Part of a small language model's weights: no biases in attention or MLP.
MLP neurons of a small language model. Each row is named by its layer, matrix (down: output weights) and neuron, and shows model dimensions 64-191. Each number is 500 + 50 x the weight over its row's rms, rounded and kept within 0 to 999. Numbers have three digits each.
After each neuron's rows, "fires before" lists the tokens most often just after its 100 highest values on Wikipedia text that the model never trained on.

L4.down284:488587512518547548466525432492619483430447462485540534560485588495439485535455418601512413561539487526552604510500488535591435554491505460536506496493475500461631471462615459502502466504467482481468518448501593550598541568544550533531537488495574517523601426433604496489535414545505419395482494588529455467414627522477445497499409467439529504525464499493458558545463424552550481499512
fires before: ",", " |", ".", "–"

L4.down1623:499504448453589366450469429464601490523459531480411416397539456512523474474559499548516445502543436579538515466526442486457468520536500539461513527435491505587504568458468514537485547462497466544502537516492472460540435426527538563457563486521593497422535457510463507504489609495495459474451588516570564537512471470512566464490471560515457415441404448567439518471579561412522600509542
fires before: "\n", " Nancy", " David", " also"

L4.down701:517506527574419593487501471465426495567555518490503523387495507577399495460626452502536468527399500484454463400550474565450526495473456517436566471444495481532522477534534495476498603517452600463477567507462402580596477469458598437482527529516442439564473476459365515482399512497549535444451503469534475376516412539462512400445508537451529552472498474486485621410538579503468483481557
fires before: "\n"

L4.down666:552475507443488372482471447436492496539465512517591498480540509481555462529546509473430510518596623495532548597580520531477480504457480488564531402487438507507459439442506623543469474474427512547603480583533522453490448576535616547503519444525588519467510482585552491442498483520584494487568527469494439566492466475494481478451380553418639477480447450481490486564450402417399576516500
fires before: "\n"

L6.down188:496590498433476492460405536543457422440504499437464582528528460526574432524568521454423589537448490465587520478420555541484540603523549486446454533482409439470548470450393533503517512474494464560377522481512498527581528518484549567586502440547603544542593558586494478479470435421445590472516522637520582546476488615511527539510536477426489480512506547507484494550541510377520534505534
fires before: "|", "\n", " |", " Party"

L4.down885:540630499427514504552446450479493461544430500544482394498563562502448576470505517450545557448530451483457468483562489568450432576405483521522504434492519476545562519445448588516467384536481526496580431401439589502454533501548577505518523455491527511482434466595556504469564541459500548557577568515482508466597492463493523448512461516458602408446460482460492507590545508510493541545515
fires before: "==", "===", "|", ":", "===="

L4.down1860:490520555484578410485491426541528519519506380403460484470453495500570530515434438454554436474473492564481508616548493524531547425463462416430558512575542523545531530421485481530466404504509533489474446504486549470525511414463467510552414525568468408451480571498553436559532483562483509444408479508581507478453448485529549528490469582556436539495478485482504576423506505495495594470390
fires before: " |", ".", "th", " \""

L4.down1846:495542568520568415418499469535528527534415514460474498497459442504487461485526564516473506385580492556543487539531449452461493515462506481476485515404457463414473506461493571566427451429546529462402567547501432511486486398622487500477561452457581503541489509526450524522506499477496489486506545516570566538481466450506455414452442541426411455585383594526476459547514453435520576535532
fires before: "|", "\n", "-"

L4.down2020:521524365433511566518439456589539550529484539474510591453427542463551596443553512494549493509454530418530567543608508452508388482523506498528356465510477462480541419525459544486472436596433527501489454435510483435494481446443514534455513570482654474499499526472454450447488525519524486470511416513426446469530482518487507372472448487476518544424468514439484504522558499505505460475558
fires before: "|", "\n", ":", "=="

L4.down2017:498509541470543466505464534490493438511561387519480527531522525508617537448571510489516437528482540507461532494577503451595467528464458543482533539489435397480510495547502556484484556596536512391538385520363485458439503580550559479408508505526502423443451514381482492485582569505580488486458553537441435427467485502508520491467556504546511532541505497530470546446540498457503599551573
fires before: "\n"

L4.down111:541511546528444432476540450446476541579409462448511541464470479533525526557516525575534570485476503531569520526510498514543510549475584460432549520546496446549517501520550509653479511538493466513490529485516491459522418428517502522576530501476609472535567463509475443479547546450428431579585519457486558536478459507477426475453523547505594443457499522502370600424586496475499582461572
fires before: "|", "\n", "-"

L4.down745:491321554484494583509533408544557543510484479422496359516549535551416514521505554487480524459530546511511487599468545500455450471500392448478509561441547485425469423604568463589554496504485451419385524550526535450517440448521548570510572487473487538479479350504562513487574533526540635540464510513480477472501499446503425476511517529500460513463548442496483616519556499477504494504525
fires before: " |", ";"

L6.down1273:500530446487560468382537476471514481529531563497462522539594509532439489553570479490608444503555458412468490514480601541538473489493531445517517481447489517531493572453509514614468524562490531533535529509477416492441497436510446491459494543487550548499424512484394465521592612520494450451551437530554563536538529431555511513453444568489487585400500515453479528487491498466538471461526
fires before: "\n", "-"

L6.down1619:546482533541517536546421506487483530517436460595535529478485448443510491490552529492519539535532512543429468448486434591510509449585532421506509477499503475415482520476597438593569557482448467462432531544478428475468525500481487546518514439514537485446425559555455507488485533554533461503504516468528465503467508577522477501471517444609495588515509462447527433484570592544515532518514
fires before: "\n", "-", " of", "==="

L6.down1366:489549444490575417500438463568560492545487583512479515447473478503487575536577498545478470502570488597552508485494492468494397423425435458482613491402568468447514439488401557559404424449534517496482526537503459459560469437541532587480504486501591512443488478426490470394538564504504387481498522535489546468539508435522470424434497576477553444449396457459493462545455490431535460548523
fires before: "\n"

L4.down170:525491555499386528505485568530563463582478488443447454544471459435583519442460495457470560521463506588449558515545484524443494547475515472501401554360455491509494599521439517502550442494579455435492447619513464570477564536381446477558395517469624490498482574460525572567494534501569529484513503583503551587489443519489475449566514427483481399528545540487449512482444558527489497509504
fires before: " |", ".", " also", "–", ";", " D"

L6.down443:473588493536463528450435408536446461538426553437521465498494445611626532451496540467537488485555488423501429506443455434547498580504519447520480606468485498577447504500521524555487513451489465545493512510536518525456494406459494470417489473513581504499531517472499466478595549531397464421468590500506513516510584463502537508507431489527498433419534506473448421540641605423476513432463
fires before: "\n"

L6.down1288:628488514481413510475513534543510491403389472528427489531537555489501450408453534431501437471503531490521585567533570446465474496405438574507474477465494498500475502457456521488522441503480505457510545503458476511513433484528462444458579592453441515418486433528501470567534514467487485480487553512434508532517497624448497569503467491481484476544498528478495576492534477399391547453486
fires before: " |", ".", "–", ";"

L4.down1995:533507507514458496440536504519461437480513539532491578472449619542516595498461558454627552458412514500520375484545509421444509459563491520476512496530463494568592535401496464538524544581473539425488472617541461440499552442456563595438474499560572504517558465514455513503521585539485463562546558445509530438511474434487573502484490527482475437593505529508571486476453487398487478566531
fires before: "==", "===", "====", "|"

L4.down1498:487493426488564424445458558476447532519549503486486512529467528453380530428468582590423499474554485557492491523430555445479458505491489506470513467463446401495464452519405517583555513553553502474448463477518539518479371409469455502432590392429534541428523449439573607528519554527480538594558464526479466533538506421529492493471591544518511415551571400494643525520506523504515342512453
fires before: ",", ".", "'s", " and"

L4.down1209:471575509465574476470550584427550425546555465472466581479533508547502436502503512499463508495533428492499539516486522514401534505414352419541543520434620493563490469432619503414408490441465519552562440403434556518521551447503531512532541436490532532469535524455464539550560485476525456476565567565524560481506541493441407476453523395507551436512540488533546540448533515499418556553469
fires before: "-", "\n", "=="

L6.down830:616522562600508360471455562523491501465504481466586519483469405539495505555476627445532484470525409442498523517486497456472517489376512553374505576530472450528513407506515576478382496577550397512499588487521514482498469512500459427510550487534507474508471539569470473520459466495552484517500517415484479435515443496421449503523466571469489545550425530514487492479574514579555462472436
fires before: " the", " of", " a", " an"

L4.down948:499387540505541513503537545489436433495518521528571595480505477413470493488509492533498414582489469535565522461468424557500562468430525483414397459381409558549578542481402543552529546518518474549510591426479483491406393507497576537528467496491410565528514459556461440471454509413505460590495525409434451500544518445524477461550391434467520545533520499434577519486551526422527413532486
fires before: ":", " |", " first", " votes"

L6.down1963:485459557578523485561532454555560475596384510549442432475486480540462479417559433506532499493362626504508432441527498552464446558428587424461604483591488384478437493475472412504416476509536527504433411549569533491490432533412451486362522492495486502454404501490440479521532474406424479541488499477525478476549482411561430436496580539567482432397506437547513479525503515443628644562544
fires before: " |", " 0", ";", " 1", " 3", "acts"

L6.down1434:537510460565548453515430468500489490503540512501564530449429469490514420433531510471379451445549465599442473528564482530542476583460551467445502496439470524450514418489428516419484464506561548482469575557425481531470458547538573427469581591472522448463510569556583522495470530505443531503533454393458538534432525495511415459573501577507606569477438560445507547472488486497532453419538
fires before: " |", ".", "nd", ";", "}", ":"

L6.down2031:525574496457501520435525517523503455569476511545559551518473472493466383471466485475531434615519373519518517532523509510467525521525486516505595492513516463516519461436500488443491475451423473519549505515491450431475498553564526488495482509466536516489457555545471478627498427499490490563516471531410512451418475468361461422507493557419548539429565534551462444511452535523440489440501
fires before: " the"

L6.down937:468524491445460509394454524452523452503509501531480507518553533577524495552443484561588504532613574479403483443439514527557413527508567480584534483459415510467496545460559472445465514503500445439458477435498495461488483550538532537498533491468551477526533460473529487618518542441541577568514467507391446564545527466449483471526541411487522448585427432543497535407487401510493503453448
fires before: " |", "\n", ",", "."

L4.down225:533512623497605478462484500527538473532385471480526454480394464485508476492424526459406422481473504486478466468517491495573564574460502558433543476484482528590462449495394509471452514465504442453450449540507479518448511456455462585492559507532545432471482542484560551471503474619626515479546506527482554468393485541495483507531464562503506481534414419579501539378506464450526564451392
fires before: " |", "–", "."

L4.down1515:504469479546521438404493450593558449588482498520416498443442554499444549535474510511461489500471510649499464473578512512503610477510493485532594540425459473441507523449463521552529529488481534457494487503493439413524546468478603486589568384495527429491449532539563474534469597504452474529591467550537496533487470536519528431456421540494460542536522459498457479460515506467468507487528
fires before: "\n", "==", "===", "The"

L4.down373:520599539583462498494486583525430468528422472635474509562493549544470407579390569428558500508499445536525429511468491442505516549495463523545516464493442501473508507455540504462543437489507471526540430519537619516510508521457565475586508519442431472543460475500489527467500542525557509453500561514572533501568514463580521524535441498502503450537414479535552535460455501481490579506493
fires before: "|", "==", "===", "=", "-", "."

L6.down1865:511447459507558395423480464505586574550528453521448410460537558586469599479566509520471453500541459569572499502490504458519569582482563531549565491338422581540461525418448509456508482525474459501539568508520548491453526535498512526475531576426569520486481464512485464438533508494407468491487475533488594511478523483498557460447488519483459438507446505569495389488540481390509534561569
fires before: "\n"

L6.down1468:544493524521505423535460451512444458555564470449542442505438579526622547479473413485479423390491555482508552577550475551487533461476482458499513444462500421534475498447586499577462423533482467510592485542511463508631484435512540500509480432513526458520491517437478560498589440548520496451534508469483547521508498542482373522490488456481529572391482555545509461557490526639489440508488
fires before: " |", ";", ",", "–"

L6.down1130:524519550497507452422504373423464480612525469482519418472533469510513597490471575552564570460556425559571517433567451543493561542459514491435461376465407528519492501476338491488449428496496490475509518497560338475530505380461418488480493549407572569483427419502468473413475489460469474519382378424471466525469475436521495515528510562550495514490564462504458544487470449461439499582563
fires before: "\n"

L6.down1080:497407558601500455480494552506572443462443538471424487511450523540524607476452551425534487498587474564513537524496528510460428467461508492391447488557468471535492522465548534415464507516398364433614478442469464543447465460628504447495573495608507408537533509516537436530556490502560430526478587561575570494391492645557508517506532457414538547558571507505475444529527572461549568450542
fires before: " |", ".", " 0", "–"

L6.down194:505554533518584493568489494553561487563572507460491486506441439495474564522582462450445575447420492490508563452475516516475417537603467482555535490537561388573478438524412559429429471602501494547506469544558519610499463517468458551585518568441513528462520443508500545410568517514451486518489488521512491559515521472468512468478522544428485469554490434506476463430470491514594497546506
fires before: " |", "\n", " was", " ", ":", "L"

L4.down1179:481603451566474446473548478508508426467448470385431399504587508570508497475513568488432479549439528544525468601489448525471482473472464494531638466516482550516398541533448455449520499404506513494470564463388455437495423454490454548496546476536506423508469514472479495450558493477452442477518418549560509478505448455518486481470478528520462485476458533484483561427507400420542518547498
fires before: "\n", " ", " 0", ":", " 1"

L6.down1165:581486528496480568422491474502508501502483563466532508502483510572480438435498510502545534386497547426529543470508513537436476549506450555537468632480549431502446413502542531432525493485520455529474409475493516392470484468536522447434591523473567557483475452491484461503552471447548474598464519497541523500529468472556559504579483433462537522507531537404511459519489564462454513399444
fires before: " |", " file", ".", "et", " Centre", "sc"

L4.down727:535412525480412472494589542420421615527578516418504513501532532492429508455413604434564493464488533525426479490577574490494506457497502537500502498514525495522511517475536476488437461481539525455529560501492517525456489486446564485495423350454501514521421486569590583556542534512524446497528536549489412518503434409454482457516434571508508504448436346516452549519536555448469522466532
fires before: ",", ".", ")", " and"

L4.down713:478552542515516481444418442459421551592410478489548388487515515513540482554471520476427522472492532506567514531523537541520423498473468513425478542453498436454464462494485523473441546502510559536434505542480538532477435558516542512436519459409595427544518472386391549510569489389558532526563500465413551411496481483525458494432425466479549498501491475531428553495510513415518531582562
fires before: "|", "|---|---|---|---|", "|---|---|---|---|---|---|---|", "\n"

L4.down1162:490528463488429419481430454504467487430440412507606463498511516501543601540455492424571544452492476526397497513543591541536419514603460440507524453500511479494432512553520496492538482489524517430416571491446437549478511483530473450463446514530542415557454529541444511412486623550504566578510522530551556449504484541412484545450453530462579549433478488510509489550418555371453589490581
fires before: "\n", "-", "===", "The"

L4.down1246:491537566630547481395524388471471499609473427519500518559510447403561524540527473397578524472520478513458544510613507483447537532512599435417453476532425570440478508463461470488479465454467526515463472523487452403522437547513543493549506526587604549495478437481470503395444546564505611458574457544522476488407514478494469424484487480524558430490465452479548493570502567620485537549537
fires before: "',", "-", "'", ";", ",", " -"

L6.down504:546505464520488506538558434445482564453535525501478489429471514514480415491478439440448526554513498488476570484544569434439417574480561501438538557449521512525505501559519495549363474490475493472559561549615457539496502588498517455532462513404434468492475581470516467486496421474492421464583524472508477499419429419472437438475627460519568465504488470437482473500501502471476515480527
fires before: ",", ".", "\n", " and", ")", " at"

L6.down87:542634457554449465476520450562493556501561475459443524471482493538518544545423538495536499525506538493536475528472506432499443573521465445448475506455475559549472556478454505498507405419512458458473471479556542445597441503536594473440497512478510539525562453429582518506464477489453586527572534544518526426531529482469493455569523479487446517559519497627500390599499449337524480391556
fires before: "\n", " |", "==", " ==", ":"

L4.down708:453505443490450503483440506587463497571488478504565493510454448379492442457564532540515512457507483465553517489570542567487559430547512508422442437468561378623529457451448588457477611513513462552393547583455410556465533579496478468418382523452502457532388410493517448535453473517494436508456462504524424417490488478598493463508421519485519516389428524462569484417573506525509496415512
fires before: " |", "\n", " (", "-"

L6.down815:531463396425532402591470493562515538483528439483541477485494557500591453592537524521492503479548456536483548475541440497548539480583541448476527491602527559526533482495488515433406575527422445520560513527577520508515452403395438541401474533503588467488549393518512465412524467416533533604460477461466522539476489487526508452508495627451480412425490479501514548476666482516569449493565
fires before: "\n"

L4.down1316:445589488479554506418548548456536513532383387572518478508561543447539460490461559452568412498562503476435494602609496446522472555449518507503525511581585501503490521431564498530483472483492500513535517525499394506507446525507552517468443459514589565477424501475489526485506512527430540531526577515429492513483520527390499404474500509551507469562532443479554477490475502505464513533629
fires before: "==", " of", "===", "The"

L4.down1821:462427390488446406503413559505433507444475534533578530520537424545520432498481484541540499488506473481499467528533533477592510511422478554506517506428419440382451515459426427412422457474516531549402464450478463450511569471409451523483520466500453430478440462515470543471545548513506433605616461466540463460453597478521553473375470535507436538473444434556500473483498491471579418509495
fires before: " the", "|", " its", " their", "===", "."

L6.down733:495590527494417451463534447483428474550468472494555503495551497546484428451486551437618512559626565518455532443456520552492417561492478398479532523562479505547486480545477550519483531528515450432555471442537503543508554393539537526419498467520592535490448580574476476495463489411507492438553472454454499542537518460443550466460450491487432518463459541414444483399533538491501512575483
fires before: "|", "\n"

L4.down616:471459607529521505515520481452497411510579449484469520446530463471501485484557514543512528553497479553508490596459480491509562500438535371460456499393491577452447460436441447538556537475402541444538395481559439490442495450407466555530477522463531558473386477578502449471532477486502495534494540508469414536516493430455435455517566594590600575478576500453535482594421542533515489553554
fires before: "\n"

L4.down511:531564474467457392554549451510527537568470500551568494508458436598549505477563440540524564472501430496531605489488509487425515478546552495459449546467482449485459550456515473482478616616514477435530414556423523513485562412455548505523451456546499453508466474486412487448522510471398534458444493582496511429524510586447517431584522525458363448482427452498448526444513609568472469481529
fires before: "\n", " ", " /"

L4.down821:478525484479463518452487519483439489482483457471485432479441624486581500509604431559567567525546586443539466446539495414497458521489410481488488509483448544562478481481545484560567504526455518401477415390524463482571465544505606485582491475484598468582458445510516514501526504519489461517457429452555444550417480419529420458605438441506547528538498430521459510414487528477531538533440
fires before: "–", " |", ":"

L6.down1108:499495537525450590536442535546498511535476514485545484536550553486477522561479553472603538479451451506453560468513584455415512566578435424516415428518537485485449521448564489521431484525490534462472575513458499513520623441476565472553553443611427528438536570476537571483450553500446489423510463530455614486375530489477466426529493569513496503500441431589513563436549481539430456583488
fires before: "\n"

L6.down575:538520556518423529468465421464506479508491484405481442573515486539499506569427550485600514509482409609463555539489497398477368506445504501394519575485414564474474579484511468461527480497505538413559577590466445603518460402497479539548516540453511433525496586500562522453494546438463508441577446572459577478475448472453524476445461595402484573487529446433560515502552494469577565467438
fires before: "\n", "-", "===", " in", ","

L4.down1006:478395572469496525372532410550522505479463488468532563495415444511502403558553501512441535446504416459580486557610499419477516528461479573428464511516515523466390475653552466532512477398512578494567526553458488513529552441638464536487531481533487546480520458491508474446520550510463502494556465584620450509491467444526443488436459456648436527509515497417463519602544493510517420598484
fires before: " |", " 5", ";"

L6.down1493:537423532543443428515634535550495499553496481460518504650440597488574531554390514502541519495510508525547458443515549560499552378478510394565449473583543438448514447518500505501529554546486485464561474481474501477599488478474434514429420495595506527464555516566540522498558593535517585470472502466421456597467524501491516484472431501582407538451509488542440520557403447610450553549507
fires before: ".", " |", ";", ","

L4.down1396:475471513467481524404591468491448540551455483555459562515575457551583465568551528594545427526505563459343546510477584599490482594522558633533501566497475492437518400485512523441453489495394432426606497504490481466462506431521467468356517495503599480507505542478537511597484549565519490450424498538470440491494467509508436373468505428436521482560553474580522546532471522476518471512521
fires before: "\n"

L4.down1239:503465539527432436588507538553508493516490440528564507530502544458453456479407483586641504433498480489509447468510442474538513476561553475567509407566464524469516522461450457420553556497443492471465479563515454486510549527439550528491452579477483392446530523563408472541511448442510455478507567408452563427510417480531546498505545571519482438541588534526549497547505500472523584540558
fires before: "==", "===", "-", "="

L6.down767:444477506538435566527443498490477570537470482435490468496497576467559473419588600492492469585481487460572513452517507380538531491558455452548473464482463479491567471485455585489505483424502512491503517516466426515524500460445631534476520562619528555535486507576488465433405630430478514498481495498437493458556478509489509473485416451383516590565528494604488553568581457488514487507474
fires before: "\n", " The", " In"

L4.down635:470514552422508456378503534498526547557507452487498423507478418554528432530535512516534546463493491508540500502429466525493508576470500466445472596466494446534469490511512587448469484484613520561414492513474589574447450492462523543563501431439612535513444563590493450453456440441397600601490474494508573457411440496533518504397559537495549561508426507517492454483560468457574526603538
fires before: "|", "|---|---|---|---|", "|---|---|---|---|---|---|---|", "\n", "|---|---|"

L4.down42:580589474491495465558521510493476502445454424478509421528460509518435492554461600353445529469467476506536584462487490490600418582595550523337397503470457473437567527481554449528515442533589484476520564478498561482583526444511544536466515536501516430410488506532462490459552391573542511487447549519478426501562509456526581495574481582456532438576474495536450544500509578542428503485423
fires before: "|", "ed", "″"

L4.down472:450525457490518425554535506533438505495529575487484519524488517476492482581516486566439553528508487554514526534396484473532506415404506508538561477376461350500484430402412480539441493476511457486446477458566557521528445486520539515537524541554490481613551601500582549461584489526551499575468560551553548452533469505476549455499497579420556503384447580564577505483476439440568515493463
fires before: "=", "==", "==="

L4.down382:535483514515448613568459534501498445576490517489489559488570468465560399501565567513444508489443548527410445508555501464518470568472565511362374539537427548496472523452533543426485502506532553539484406464424432525586536574458476440485481476486525543563444486525441523540526566426496639594564466465536453593450488501590493516449511589459470562485494380493564514542491515499533516544516
fires before: ",", ".", " in", " and", " |"

L4.down1679:639377479409490533436527505414564461534560451504466512549530487480512496519557435559513488535605534557512455489523449490552489611463465508509490509531471449379515546462494515478459522473444424389454496503483517595493496459450494518448518444387554514469565561473512507430549509502490498625469438460498406541487465457443425451515545555529521524501522489490550547630559443530481498449598
fires before: ".", ":", " |", ",", ";"

L6.down1148:482559522392497464460416496471520557472558466548439412478377575499536499437439409538557527565429515492525495577595487416543531560544522456509488564418559448442547526558445538521435530396571509471449479561512503435448481452556472501325544551628511610523480454476493509450562490513470469401369463507464549472507505486484489493503504391520527451477547435536452609473511453418546585548532
fires before: "\n"

L6.down1323:454512560567472510438508538543503423466501500527478495555532489344536406389482513485498403491404496543462506465535443559464505537456513611404418536516480517527553523481400567555494459526549528410558497496524462504474456465467533535457568448477505498471510577462424511517448538497510554491438555529414475569439483502488450473555557541432527548426431595469538425479523488500499513497494
fires before: ":", " |", ".", "–"

L4.down1805:456550454516549590495530380423443505543486492504489462527489501482535482449427553567423541477595517579450505502489554525571483429507442478453431479529502433435519449580518440568509476551415575477482429512533597521461446544508527514473576425394566456584521475585475498580526448523430449539527524454472449516584504548483415510452538473537563430475479453491513455529437500474419413484464
fires before: " |", " 2", ",", "."

L6.down1173:460501435444476567434518508519477389449411464532453410525559511505544428584461560481488553539481503543473480439419488477515522569529465413416453516568544491576531511515491485429507523504487456491548502480558532548443478459546452553573517504479497524552461560549518487545469468519539495465551556514532474507524492424506476388444611441444534499450466462408417551440505551427479517522458
fires before: "|"

L6.down1071:487511490561574450512457463551569582513530540549504448430552532566483519508651494560473504489547467591591457451599490440368465618462518512381515531446465533553515513434440480556474506452483412550520500534496492516530475468527531552543496581462582505538546418534486481439481602491489419518471519520504477549490531483483537458474436465476495429417421473549467486547494589449424508590579
fires before: "\n"

L4.down26:511598387515525575450409488349480459474490423454536488565575512557536666475477490487539631439468493507494503513474458514503442581475526470449550456487456482541488560528407487542567473562518467439501540502544526494486480538520515525483528479459491499543532491513549515479405520499407580501433488382512566574431491503414553458547494514442518405381455468503438508586501580511486491478506
fires before: "==", "===", "|", "===="

L4.down1585:519544453519495436450452584587509509530481539536500504585514511494568549455541566534506560487567447496501513481567579442478401480607611414455490508520460500476582466504529566468466470536416485452461494536530500416551485364501477436437517488558572508605488529483516483470544638550445521609502588602401506579501580495500554569500489569413479504498512533534413504478553462521508451524541
fires before: "|", "\n"

L4.down88:527586482547496474582506397460554498562509452397474587482520503560638472595476533583523503537517452530534503462428505530501473498487517493475518503486536516512451508381521506560546554531442532503475449543488462472548451510450527430496596443438659532525545478508492451561564499508490362455469529502609510468455436529478498567505482502528434488416463478457431487527570493445443596535536
fires before: "\n", "-", "\"", "The", "|"

L6.down961:510576618502589523358427525523532542509526370422403514525413554510487451533487461424543467472458459543602520567490545515486418502536512514494432504461487477431490447491532567363531422334527557536482580465475529518466368479519580559622495610513544416522502440513446507487502536478462424538471542506491487432465499423377470463462473473532554519471419467511396498517572543431527519510496
fires before: " the", "|", " a"

L6.down1602:488463438485512487442523446549536558533518457525406534512530517529553583530587428475484492526532488545536519493558463460449441548457528562428448489489447487491488470495513521438508421510421393448575536415507547571450505605491541530530517534491533474454462457587495582397493556447494555565470546526429513536484491461534390482472468525451611524416461480554553454391587458392492447484487
fires before: "\n"

L6.down781:485557545466576489529509458512469519391460543537492505523528609547484550506610452508464460554517512591497500483577563510487478498447472437498523542509540486516432458441467555475544502424550557474422557451505508529545481532532528451564570505461508441548521537510480511474426430527523505503458539454448538550551565540530489393456492577453525495527478519467496483519484524517474504486474
fires before: "\n", "=="

L6.down223:515460556453475511535500423510493396493454507460484511418439531537544498568486379511485550457528577464441519514541465528536546563451478445431513423463484438459532477427554534512364455576521395465536487464588531485571439508489508448549416565501364479460469499425534496585542521467527517591489575460472535437504549478580586519432478440539525438475489500491441489556447509595543499516519
fires before: " |", ",", " (", ";", "."

L6.down1193:480497431583438575575454595496430491477544471597503457403558506567510489519399498413576514510493429535529378541475496501549530479515445594486464469531434578512525577463444437505498468475530554649523502524526502454514456451544460475424463363494434584511514539474519549509580570455501441574568477457419557519521562433459494570490500455540471449466418504448445492510529554427506480506546
fires before: " the", " its", " their"

L6.down1774:433490543399454506487448526530477634504512485476492552503546454458611556466547483539532559425490550586470526581509561467605395502501520503514485435528505416510539534514513434461503513543584467479568451577502414406480515458459472612515448457538526509518451497479542523467472440528513451538561522501525477497358503495510611447561495502469502453451491458609557450448396574444493547584549
fires before: "\n", "-"

L4.down444:430465527455457442525502419344518532559540502471478534504511458503522500494505531518552529489509512578475580523509510483520536494463516425470480466573446485519467515388505532514445532471491476539433445567430486461477386432460509460568432495530602572578442470566392411514529534514525571525531462547481499517477528404525509471497462564526494543504491460468498543454453487536552500511521
fires before: "\n", "-", "|"

L6.down520:463576482541464544535424516561493441577495529491482495505455498497487503440456508556477507499496556482402556551499473520573448499520477426455503489467489485412508396493566528552493465506479485482530428542476480580522485411574513492549462527586473495456598523536452556520471575534480487580528456543453460389508384504498360502596588565540377570457433493458524510532506492500379503527498
fires before: "\n", ":", "–", "===", "."

L4.down836:444527408437586454460461483458537543560458487458463435490501522587517521505566478565472486507540501555589543447586489484522482578391467483465500591445503544514486487412373538544497404442428485464446495549495442436547471431500527551444466504521561483462509426437518459388479565546510433504436574560470492579557509480493509407446503537433473439500404488571468437502530500417443477533581
fires before: "\n", "|", "==", " ==", " also"